Weights of a small GPT-style language model, trained from scratch on English Wikipedia: 14 layers, width 512.
MLP neurons of a small language model. Each row is named by its layer, matrix (down: output weights) and neuron, and shows model dimensions 64-191. Each number is 128 + 24 x the weight over its row's rms, rounded and kept within 0 to 255.
After each neuron's rows, "raises" lists the tokens whose logits its output raises most directly, leaving later layers aside.

L8.down1737 [133 110 115 128 112 129  83 130 145 139 121 127 117 140 137 120 120 123 159 169 120 121 113 125  76 156 137 150 142 166 157 130 155 119 122 104  91 108 104 171 136 107 117 122 136 132 122 160  88 127  97 116 126 146 153 102 152 141 120  98 147 112 130 126 143 108  86 119  97 130 166 129  98 112 130 136 142 111 155 128 145 142 117 140 110 128 135 134  95 146 151  98 144 135 109 116 107 109 140 126  92 125 135  94 165 120 134 134 150 149 138  98 120 124 106 123 143 109 143 171 126 174 112 145 112 109 143 237]
raises: " like", "ky", "tra", " such", "tar"

L8.down3273 [162 136 150 127 103 135  93 124 123 135 130 159 113 143 131 132 149 172 104  87  77 108 136 121 121 126  91 121  96 144  90 123 119 143 135 139 160 182 113 102 102 146  85 139 141 164 159 140 130 110 166 121 174 135 135 128 111 113 102 125 126 124 143 117  81 135 135 145 151 106  87 119 128 137 121 114 140 131 107 109 106 146 134 121 147 130 127 148 138 151 100 129 110 172 110 144 161 108 125 138 150 135 156 137 147 154 114 132 164 121 122 165 156 118 136 128 140 110 131 156 136 129 117 100 140 118 137  97]
raises: " day", " week", " year", " month", " night"

L8.down1458 [ 88 158  71 156 121 106 121 109 139 158 127 127 108 103 150 110 126  87 126  84 146 145  91 158 119 138 155 107 103 129 140 164 111 129  88  90 135  99 129 147 101 174 104 146 101 150 117 150 112 137 119 150 116  85 109 110  92 118 150 162 149 143 140  83 168 138 107 174 118 103 153 102 124 142 132 118 131 121 150 119 110 126 156 139 107 103 148 121 148 156 153 121 138 122 140 110 116  97 140 122 126  94 118 144 156 155 130 145 142 112 117 137 187 100 119  90 149 105 141  95 124 142 139 118 136 124 121 143]
raises: " could", " would", " will", " should", " may"

L8.down699 [125 135 128 138 155 149  98  84 146 124 130 155  77  82  88  89 137 123  82 142 131 170 117 118 121 159  98 148 171 146 134 123 107 129 122 149 141 142 144 123 118 108 133 113 162 148 126 119 132 184 115 158 128  41 152 104 123 150 145 104 158  97 129 161 158 154 124 123 103 135 167 127 129 138  93 119 149 108 131 108 128 121 122 146 170 147 124 112  88 143 129 136 119  88 103 158  93 104 117 122 136 107 146 125 114 122 129 124 156 154 152 138 140  90 100  92 101 127 104  89 152 126 127 153 117 119 145 111]
raises: " were", " are", " respectively", " have", " themselves"

L8.down843 [ 99 120 120  99 151 148 144 101 114 123 190  99 115 123 145 134 129 156 112  97 116 134 134 143 100 139 150 125 100 166 127  91 115 105  97 140 104 126 139 104 109 112 119  82 143 118 140 119 148 137 181  86 148 114 121 110 103 173 130 135 117 116 110 138 122 179 112 178 124 117 122 127 135 109 134 121 119 130 161 119 101 135 124 123 104 144 119 156 125  79 118 114 135 137 113 137 124 160 163 120 150  74 180  98 102 125 139 100 146 139 166 213 129 111  84 134 137 119 135 153 122 191 168 172 162 173 124  85]
raises: "’", "'", " was", " herself", " got"

L8.down3220 [ 97 101 166 136 144 138 113 108 146 167 168 141 131 123 117 110 155 115 165 134 127 117 123 146  98 138 119 114  84 119 151 112 100 125 136 126 153 119 160 102 130 121 136 126 155 160 168 142 162 117 125 114 153 112 146 117 135 138 135 154  97 155 133 124 127 140 119 133 118 119 143 108 126 145 111 136 134 128  83 105 144 132 125  80 130 119 118 144 150  99 114  91 111 138 131 137 131 148 148 120 146 118 149 122 169 190 134  96 112 147  81 131  93  95 131 134 119 146 134  95 100  99 188 134  72 147 154 115]
raises: " something", " their", " themselves", " an", " another"

L8.down1433 [107 146 130 170 130 163 144 121 123 136 119 125 117 141 130 113 157 105 150 113  95 108 148 143 157 140 101 118 116 142 145 111 160 103 133 104 129 115 123 136  89 163 118  62 124 137 122 146 114  89 114 103 180 157 168 140 131  95 121 106 126  92  85 157 133 135 102 101 154 164 125 141 145  91  69 117  87 111 145 142 109 168  82 157 101 155  81 112 108  98 174 167 116 110 124  66 192 114 161 135 130 149 116 147 128 138 122 120 117 153 162 108 143 119 127 109 113 130 133 129 118 106 136 107 125  93  84  98]
raises: "ux", "ur", "nt", "e", "urs"

L8.down38 [142 149 114 132 188 101 104 176 104 139 133 115 151 138  92  95 140 126 136 147 157 106 110 105 150  91 109 117 127 125 173 119 141 111 148 121 139 104 128 143 127 113 132 136 146  83 129 106 111 118 101 154 115 127 128 145  89 122 162 128 139 123 128 165 139 112 160 102 143 132 233 142 143 119 102 134 134  86 128 141 131 115  94  99  82 131 164 104 138  73 121 111 169 115 130 141 121  79 106 157 128 122 197  86 122 101 132 110  96 121 157 117 169 131  85 143 113 124 154 147 188 120 129 140 125 132 160 149]
raises: " include", " included", "pec", " such", " including"

L8.down1132 [137 139 145 121 120 106 121 185 144 113 102 136 135 105 131 143 124 173 108 121 110 114 105 119 197 125 142 103 167 122 136 130 156 120 155 126 122 139 110 177  90 175 131 142 142  94 140 184 102 141 115  74 144 183 137 167  80 150 158 121 189 154 107 141  85 143 148 138 151 133 124 149 130 132 123 168 140  96 122 162 125 147 128 195 151 147 130 137 119 114 149 131 160 150 117 138 114 104 111 114 134  93 159 112 120 103 102 137 153 131 133 141  88 117 118 137 157 108 166  96 149 123 130 121 141  93 172 117]
raises: " Jin", " Korea", " Zh", " Ji", " Hong"

L8.down11 [103 128  89 118  63 141 115  85 127 148 117 176 112 134 112  95 112 167 111  90  68 133 131 158 136 137 151 126 130 134  93 128 121  98 138 131 101 155 117 106  89 133 163 165 167 129 144 146 135 173  99 156  97  80  96 154 102 120 150 135 141 130 143 145 115 134  80 136 171 104 164 153 143 111 142 122 109 138 160  66 131 115 129 130 114 139 121  88 128 134 105 151 154 114 159 161 142 112 112 161 143 103 120 174 118 134 110 105 121 125 116 136 163 122  90 106 142 114 103 114 131 131 130 171 117 140 136 112]
raises: " could", " can", " would", " were", " will"

L8.down3919 [133 140 141 144 136 124 145  82 140  98 135  92 147 113 111 146 152 137 127 123 166 118 160  72 122 111 143  98 130 144  69  48 126 127  96 143 114 127 111 171 127  93 114 130 155 107 109  92 127 170  98 135 118 137 154 102 115 154 133 163 130 126 175 131 130 159 118 139 104 155 126 114 103 154 133 126 170  86 136 109 154 101 131 158 123 143 128 133 116 124 111 154  99 179 117 147 100 133 109 133 156 145 119 122 143 144 123 124 111 160 124 181 123  90 145 112  96 142 115 160 110 131 113 148 190 137 137 123]
raises: " guitar", " instrument", " musician", " session", " vocals"

L8.down2215 [ 98 123  93 102 133 118 139 132 157 152  91  94  84 134 110 119 212 101  74 135 136  93 168 110 169  88 150 122 163 135  68 158 138 132 128 128 104 112 158 141 112 109 122 188 134 139 125  93 154 117 149 138 120 116 111 143 124 118 164  83 114 118  94 124 127 125 116 117 126 133 169 112  77 124 109 114 163 111 141 133 145 166 117 138 111 129 151 142 129 135 172 126 128  96 140 106 119 113 131 160  95  53 145 136 100  83 143 131 158 120 164 114 144 127 138 129 132 136 128 122 157 177 141 162 122 112 169 160]
raises: " respectively", " were", " are", " have", " themselves"

L8.down4003 [109 175 128 128 134 123 136 125 137 143  89 132 117 131 152 139 123 136  89 137 108 128 129 125 159 118 140  97 123 132 141 133 148 148 174 132 166 159  93  98 107 147 134 119 141 108  93 181 126  87 125  95 188 185 141 188  76 165 114 120 171 137 110 159  91 140 130 151 138  90 130 118 123 143 127 110 140 110 153 126 121 120 122 149 116 153  86 108 118 132 146 104 153 133 135 128 120 135 148 108 137 105 128 108 118 132 133 156 143 137 127 184  68 120 119 132 139 109 175 101 142 115 134 140 143  89 139 124]
raises: " Hong", " Ji", " Kong", " Yu", "ong"

L8.down687 [132 129 110 144 117 181 165 127 125 128 138  96 120 139 117 143  70 127 135 116 126 106 167 104 147 137 114 153 120 108 167 124 169 141 126 124 175 134 160 147 114  94 137 158 131 149 117 129 147 133 115  89 138 120 122 114 150  90 112 101  78 136 157 114 119 108 106 152 139 139 128 140 115 131 148 133 140 115 112 138 137 134 135 109 121 108 107 152 144 120 156 156 115  92 121 182 125 104 130 147  85 123 132 102 114 110 162 139  69  49 121 100 120  96  97 124 116  85 114 150 157 133 144 112 120 116  90  89]
raises: " The", " A", " On", " This", " All"

L8.down3262 [104 152 115 165 107 165 161 121  82 141 141 122 139 142  91 139 162 129 159 127 153  89 116 105 117 105  87  86  78 162 160 154 154 126 151  91 140 146 108  92  91  81 104 133 115 121 115 117 112 120 118 162  54 156 139 128 128 153 166 145 141 127 108 127 103 172 127 140 129 166 112 127  88 118 148 116  91 135 123 121 114 124  70 115 102  96 110 131 121  78 120  96 139 117 122 140 119 171 107  96 148 152 112 130 169  94 135 127 107 113 116 129 146 133 118 126 157 127 150 129 145 114 150 120  98 113 117 120]
raises: "tor", "to", "in", "ho", " successor"

L8.down1810 [ 92 146 136 107 152 100 121 105 126 111 104 127 119  72 122 145  80 133 124 136 124 123 144 133 145 131 121 124 117 162 129 201 104 116 100 121 148 115 151 165 120 116 100 147 160 113 108 128  97 109 139 117 144  93  78 129 156  93 109 124  93 135 104 178 137 132 166 114 148 114 131 120 154 126 125 143 124 120 139 129 113 150  90  82 163 161 136 104 143 133  86 133 105 132  94 158  92 150 112 148 117 167 101 116 158 163 100 130  99 115  90 160 125 137  66 148  96 105 103 124 111 138 136 139 123 112 118 108]
raises: " awards", " medal", " Medal", " Award", " Awards"

L8.down1590 [117 156 119 144 138 168 117 158 125 105 141 166 113 184 162 106 141 145 115  97 115 150 138 154  85 159 130 118  74  87 161  79 101 149  98 148 107 108  96 145 125 111 102 116 133  75  98 156 117 137 176 122 140 140 115 118 108  81 127 149 109  95 188 140 120 147 149 115 151  77 121 125 161 103 188 126  93 152 101 114  82 126 168 112 133 156 133 137 114 115 125 136  98 123 141 120 123 129 131 114 127 142 130 118 132  88  97 126 114 126 125 153 135 114 117 192 171 132 113 149 109 161 131 139 111 123  97 123]
raises: "ates", "ires", "ives", "s", "its"

L8.down4002 [ 97 130 160 164 118 117 154  95 151  97 155 125 118 118 101 116 129 112 101 121 122 159 123 155  77 135 112 110 135 120 120 136 102 156 121 112  69 140 128 165 111  98 127 108 104  92 154 146 141 135 111 127 167 137 133 108 131 107 156 104  61 124 169 192 116 118 135 145 131  95 147 124 147 145 123  81 122 150 143 137 148  93 189 106 140 142  90 137 146 124 161 121 150 140 100 184 110 122 133 120 139 112 145  50  91 144 101 123 136 137 132 184 116  91 121 173 124 111 151  76 151 102 124 158 124 135 133 120]
raises: " who", " of", " and", " that", " ("